config = dict(
    d_model=256,
    n_kv_head=1,
    vocab_size=8192,
    norm_eps=1e-06,
    attn_scale=0.125,
    bias='none',
    parallel_block=False,
    init_std_qkv=0.0264,
    optimizer='adamw',
    beta1=0.9,
    lr_head=0.00581,
    grad_clip=1.0,
    seq_len=1024,
    dataset='wikipedia_en',
)
MLP neurons of a small language model. Each row is named by its layer, matrix (gate and up: input weights; down: output weights) and neuron, and shows model dimensions 128-223. Each number is 500 + 50 x the weight over its row's rms, rounded and kept within 0 to 999. Numbers have three digits each. A neuron's up and down rows have the sign that makes its largest values positive.
After each neuron's rows, "fires on" lists the tokens most often at its 100 highest values on Wikipedia text that the model never trained on.

L2.gate531:556453491579500503498445506465456483501493490470534401489447501484444539484520515514533433518445532484399634511562522472474490588516504510539472488461528454505441501515526441528422480394421480505505398504480477609454427520557524570452442466462545603478535493469441580520487509574632561492
L2.up531:476575469520503513536532544630537507412546489441534534554551509437418519489456486426553562485478510514577595545466476514536484523494539553603485456433447490548520591469566505569487478468428417520440488420490503459470527579500473539557478483520508507410523529448434437552560519514579509529
L2.down531:477513452471480530547438448522546491446518418505468620520556499458421473501565556496451424462503465516570542517497508493467617496483458509511409550490535521462398520540452466468525515588355508401451562455449563545434488437516471539518443584578574534435589567462513505423515511521552489520
fires on: " with", "s", " con", " million", "es"

L2.gate270:579531459472437568510537440545453411466470563513513388544496548533470461499503577455566569488440469594504543513442521527485532369535553563490497488584539459526520465421504455601492459663471414564470516457529483531595497498416552491448548516448480466499456481486563463498578581428515561492
L2.up270:549592505519473514516608389458453449433488484516571434442554530514456465498544574457501518493429480520473477463448482480497605441551526497518432465512511378599507390479508543523492586565592399505480451572511478474572502481474426551459451521404531511589486474464540380359565545478471549541
L2.down270:531489531437475516505433535495470463522331545469495594470528482459451530476476531433430484502455477580400493447490502486470513434566498534485514512504539429515505477618448496486531513583567470433467553507549547513512525496451488500485477509455447514539559547531491436461541511472398516505
fires on: " of", " about", " on", " for", " to"

L6.gate476:606429487551562522483465566531531421533462424417532477498490465501436454571454439504449470543426475413523511465567404496431434369459411511386577520557538566461600627421485511511512483579583542493481434440561585532557486554533504479488542505506446493439574504551555503585525449485513506471
L6.up476:497458515536524591458505492504380501399496505529500509499511512492543466487500584399563536511522453432525564531540551502562481483484483586580545455464490501553574576516578497447384446451489491518391548429486640537486505474405491483518488599471585532400452528404493386554518455524504477432
L6.down476:606498477445523471533473516440473522553470450455598556500456537550529545577529528509575440551566604511574437437547457555552622464443467502444549474546494487449463536500502471492472512518478547469448464339472519516563465470508577499535530553528552552537516461435512401612463490489494458536
fires on: " and", " &", "-", "–", "."

L6.gate395:576452533531450518486396517522522459485515587556552492485534494515446405471478515507609578490410541580520485465560418553548484455482520517595488503518455542531518521520419461459492512556492451421494469514520545483470463538564440475439531560517511508503444383447489454624533450587437520460
L6.up395:465458494483554524495487465532431444452529545642577457524442420378563500448520540571588527528512487503570564551481429505473463524480525595488620391490503540521527557448394486446446479548464434591517534420491547536503481509466425514489450488524460486448557530439467521497379491506562491437
L6.down395:544512484551560555541525499478463439503506502568498521554544490485504444453461492470562484587451502467520541517484524556494526491467629554517577484420557556474465456549510482528489482481528449481536482459570598569548501504562506559582557498498536464575582558426476515500495387419540500501
fires on: "-", "–", "."

L6.gate500:487585538446505537456539453484501523405482637467504476538504482487492456477471549472473611527452480536462535575548531440537414575426432465552498431543469522488486516568454560420467471536429460373537513440472517462520470470436502524539428538496708485507456458485514399509490498540509581563
L6.up500:481444453496432462541446461542523537546509574425528442435455540485528551446530526503554556524443472530437468507577497434540443454432534556510443520580505473498511454592489583471471450464512551483569474524515468467502524418559495586539478513518586429490523482528520486464514639510499562447
L6.down500:596494508464532484574609488535472491522515477468470444421531495483522500447400491520454521541557518557433531545475480436474446506481505482499502537564455452546501534522433510471455585516481471556503442537489540503472615474557535546615448614550537443379496502469449528503521555550544501415
fires on: " /", " was", " just", "aged", "ever"

L2.gate670:489509486490597530469484470512520575544592498444477439520512468503510472459610460528467501563480493589432475442473473421545420522528445498561524501542478542505587495371445415450477505607533517473519503496491488590537498446546447500436457478437520523448475418554438503455505500519529551542
L2.up670:484509459455555506462518476508500517433552519481460412511544482549375497548555528516521521509530438463575495471447534499470525457528556504455426525518440564465484464516553486602452505528483470523515531484546513529446474550534481471500414449473542498455427490469514596456514477485496528498
L2.down670:497439500562440500382462566567538469428538476506529479496566418545463524583550512536498475496538488466510549507485554490479425462472451499564420498538517533490430388434505482562464514476546546465450628492486554559510529573554511532434451532457520579504433476499465465553516402486461533455
fires on: "en", "ed", "d", " managed", "ban"

L2.gate472:510473505412547524385514394524459389495540504419445478483464514480505497593530602480589499591466581485531611453437581487486503442446518548483513403496549472477505486439391515529503464485497516580518496479492405508456508458633448485494441512486578504473579502610463523448422513599405580441
L2.up472:483442455522430534430432531530441578366599438554515555565525465397505350489509509498459489529457435577540529520488397490580469503489509456498495459471444461464530478514599503538469505465532525535450490502617494526551453465430447504599501550500498512492528432541487503525503446517491502461
L2.down472:567462501477434556560490562551465401563422445468559521406596441544541487510525561434454552509488588499467522493434494579537551525566522569442507518522550484518522540578489558477418545487448515486539535495533457519428568511545465466509457539552449519470533435486555562471570495494482451544
fires on: "s", "pos", "y", "es"

L2.gate26:573450442505464491489486582487511430484515545443576434459408469444448488460535521489520568458509488578515511475509626426457555483500566501550544523431502515588601468530518486586506458397417542466471496458528534437516559412499552387507488518405596532462498491557554448499523534477433484567
L2.up26:474593554558487585484614478466447477399442552458485493559466484519474514500526523544570487515511511553440434463497462510508435467533509541509447390429471460575526515547534524492567430508527435538513444457594593482478565540555570437537449440544464463551509542552506555474478532439451532527
L2.down26:412496520461537515491562505470531479434389558505418508485482517443501520470471475566476527529459579491290430536569471514522471493573487531558483538556506444629575492607465460472591483534576508475458474396648592501517556509492485497413433525436483517529537613577577527464446520549426529544
fires on: " to"

L2.gate195:482458511515542551540520397563534559401527464533520496516528523536492435510366495519532474606586607561543477515506503539469521524603419540552559515463477479455531466551431404542474499457483437545661464491500540482447468491419551506438553436450463501527460519506490494533480414475480461485
L2.up195:407515543525515494371551406481515517399443460497490478436494574553491451544506489438469390468495488492466549497632515504513529517476446427468563574496546432508552485499459457433524565400472599459568519480428467558538425460538504442532491563467570558506466538521514403525570509490373539565
L2.down195:570455486524498555540572513493562565518536453547451532415528555489412493441546492487517517582509597525408575517427509592425527466517463461517531496488442491502539466592519558534494535424388436531522473389498496519542481463472439544542507476540489462474499493441554535550487394467484549491
fires on: "===", " ===", "===="

L2.gate557:516498508569534536465468486461520426448517559425506492493459400477512637436489549477540503505513511561445459523529472457536521457559552547535517538513556421527512533425552441537482412564443524406434494449531512472454556465413576514459462443506543450492510526484576470495523498510446610547
L2.up557:491559507517472509499476484503537530449507587538486463468470570501527438489532456533618554453555493535495540409508412568482466459519540511542564556655499492573416508500498493487487400517507468568484549484500522520584475443553445512464498463480456521457543564578546490406462532410470536513
L2.down557:445487447535483489513490460479556486499510506441509421544500431617512561469521478482372602614534471568374444534459449450586519514519449570571438502531496448468448555526519524566451484525505549491484449461525617468539492462346465452493421513447520468488463467463476575500450546479394564576
fires on: " been", " be", " to", "ly"

L6.gate503:506402563510494466455529540425439432361444518456485473541595498526527442425597520508487464497421547488543547509492523447478408443472417498470561500484445544505496507479495475500394417542570538513523522492582507492561489477493454442526440568486458488444565479517502518430532430489560571482
L6.up503:553556616626465586394561453476473487430578506496495475431427484556388532542442477541588476487471555527618540513497506486542392478528463526473525520440435567437572437498506578579530529501608471468526557426551456535515546492422482447490502455509447514487487541573507494556512419463445499417
L6.down503:501468513554498569406540454523479535445503403506529631500550519549530473456533438499538449550473523516565484510553504459494508505459485419543512525518534607521478507540513485498409518496526511589464509373508491528529362656495466435574438486505457621443645478445503500485491455475559502488
fires on: "-", "."

L6.gate477:504480491511551534493489528453514375438537425481510522443474616493506440619570516532511529513559545472454432547466552606483565432455548534459474573527465518469480492522519537470537465514517534580452442469517619481532508551490449597455538459517508524506545492469555500557462491472514473455
L6.up477:490447555574509503487427421407479531505421444495461521432522473474594471505538474489537462532548488525508539552428507396481526497505499562467539498518530491601481520527575527420484540510584473486555522563552567442539454495469470485492395432505489491506547527413312480521570390464521482497
L6.down477:609493387563549480457601555443569573576460460541525490587438605498506475487478499528548557446468457515496455500534530516472516596529518514464522468391433434523436509504445410494572500540499426531462514475487509482461522496469561524550483472524462632565596468357503483494460533466500444493
fires on: ".", " and", "na", "m", "c", "ch"

L2.gate152:450521405512572535506515408445549625461423497523453339532528538422518469465530538563573521571493438477550477485427510509461487508566549483439535502449387467599489538490480473483521426545596516514514509516464437585602460463524462503562503459504486520573426424567490465504496563453515614453
L2.up152:369562443499521514441552490440577475570454520515426459406512548442483508562561523489546555511484460443579427525493409434451516479470524486437503528466434532515483499525550497567527458558636442510515498566484462442557545481424559367551506480494492609507556459444437460411465537414418495450
L2.down152:453472469492480466548504436461483491577338506416449589463480514455412590562574529543474505601504579498496443487425498490493470558548544462463583483549506497564522546493396484472517487647550534469524480495481459472595522486534530495474509458470536607468449543438611593532493563542480555539
fires on: " on", " of", " in", ":", " to"

L2.gate567:553487496546452427489521535491533450485399551514497451483478562468439496456584540569477598529380506459460407460566481484514513466501541511497491525593513457545527423573440567469509469525465517490485544477539617569462587402501574562564502394460610498486464492472510533458537516464559457606
L2.up567:541539549486378494402564500472509422454458563485488485493520486481486491416533516529522579496500489493523470551523412475493581445462531456557527460569448521526522473621533554532422507541442464462499570417615564540479520488579606543492501516506532533415402515463496542519577578507504508522
L2.down567:457505529451530494508578532539481491480362550479425538464532524413506487467470539528489492512470515486368464562579432478514489469478541478521455524546494508615619483621463476469555499500552587481441522437592603467465538473514485495490454540487462492510586613617607547426478522487429523530
fires on: " to"

L2.gate334:495472526552421489455445466534541563385475589540432511453439484589538565524464494506554552513552537455582533552507426414488462483512540502568507474448506482524548535516519550493510464636508489444505539456420557530430527474413470446394476452436498582507592451560466559483509536524455543397
L2.up334:531439467569580491455455501627564548482522519506431480452487509581514480558474498470469474490496517532517588443530457423492547515468515534520503524450521533487451503504513568542533481512490545455543504536443464567585510483377431520556461426400566577582630520556454427489407630590490426483
L2.down334:516428466426505581440473547606550532414573543537450451487486466432445511500532509532492504465468460558515546561488505464602577423499507470582561476459572466511575516538482470558496553386482419471459601535477540452521517392491431498532522450597465470468462445495541478526437554510479454453
fires on: " is", " was", " as"

L2.gate143:563568461464468512516481440477492468539565547487555484537428455481516532559503527584510535566464642602503475491457572472480409580443480541567440540496426506540503393553529517451491533600477576453536557461475508513452477540499501563519470496522458503542467558530423618562588484569541471499
L2.up143:540635477446522497506525444571510525533429557401507468491538595533450536434475522482460508433373383495513585544474488560490468484508521483502535585541559514554418475539544449518473547520501532442401480451435546465437468446502485521477520552541420498489507481487566523464488424575435549444
L2.down143:483405532598479502492541577563496467480405480448568507436497579535567498504529484437462531486531467506610511557589444442433499429565551461498529527483524526510488443575515476555439542457515421471492544590451495539525493504571529549514512566415550499460442428579487534508450454451496409523
fires on: "ed", " of", "d", "ted", " recorded", " covered"

L2.gate537:598473488536498497519562503388545358479461475473476554534486481524424539474563565603548499546510509555583494517464476452489451466504486537501463536461492503563530484470515490489567467461654479450523471493477446464535524500602539401529535485440546552431473454508415500464452544437503617503
L2.up537:418477428472506511515550491471483465537552593501534511540450473527494531440572480586521500460512470529614519439508485519431450564440531432517476487507554450580522399516612590527459455484590504569470460532592458446571412513525524478561466513517513480552445429492493441512464490425436499520
L2.down537:542518602447479451545514541463448506480498598509505437512448514509435428440532476521527511517595511465535511521547491496487579477565475566537514582555556523510394507489435529515591489481541398482414457559474538571567543529542562434481528471502575548487497482504608534497596577479468478584
fires on: "ap", " of", "mp", " to", "ur", "ep"

L6.gate28:541446536577533499477523434545477463522496533441520452581504518494481569506392493576522485482447438535473539436569453463504484523559455499523485445441628616551577550397435454598527425477533557444347473536500517584548555531479512416399523520423455549518515490560586492578464458513489507465
L6.up28:441459565542599480440463532304553495437441533503534450491493452544447561485520584517569508470452472522487496508526490399507438445438438502468549507526516496514582489507571546529503512512623497437590468474468597409564453462389460499556542388496558601577453503508466483490505551476387531559
L6.down28:506442521445436519499492524502566456485496441373475410463539489470566452485476571481509392463498468509461542456508497523557519454540474610542529564490536487463433507421536583422493461467471476443497479511566505470512510548434447454487460480481574595473497519583455440559527435500494480624
fires on: " and", " &"

L2.gate598:549514503587526516458464458508513492464513467497473450502421473536418535538542553552554531491511532560506482492518431441544543487480462526583431573449518444531563569575520509390576506497576487437519557558484461506560561436396582486491522489513616541515532363493493551590522533481502558576
L2.up598:580446571540464503520586469515470498536519520482646499500480437563467568463570502477575476489493587545552518568525423457509544451388482486417507523493513463488549473570534513479499541519507574452523513461471531578443483508552545458455507521483578509495661433445541673516484551532467505444
L2.down598:442520418489464529442496480546511544474581576459424511526488474509555471568601488475478585498448476541516508473462556415503502505516476584496490461523508561402477470485562522450467521437508581480522548529489517488466519456435478491547510471605413391482463361480521609507493429492448514508
fires on: " is", " was"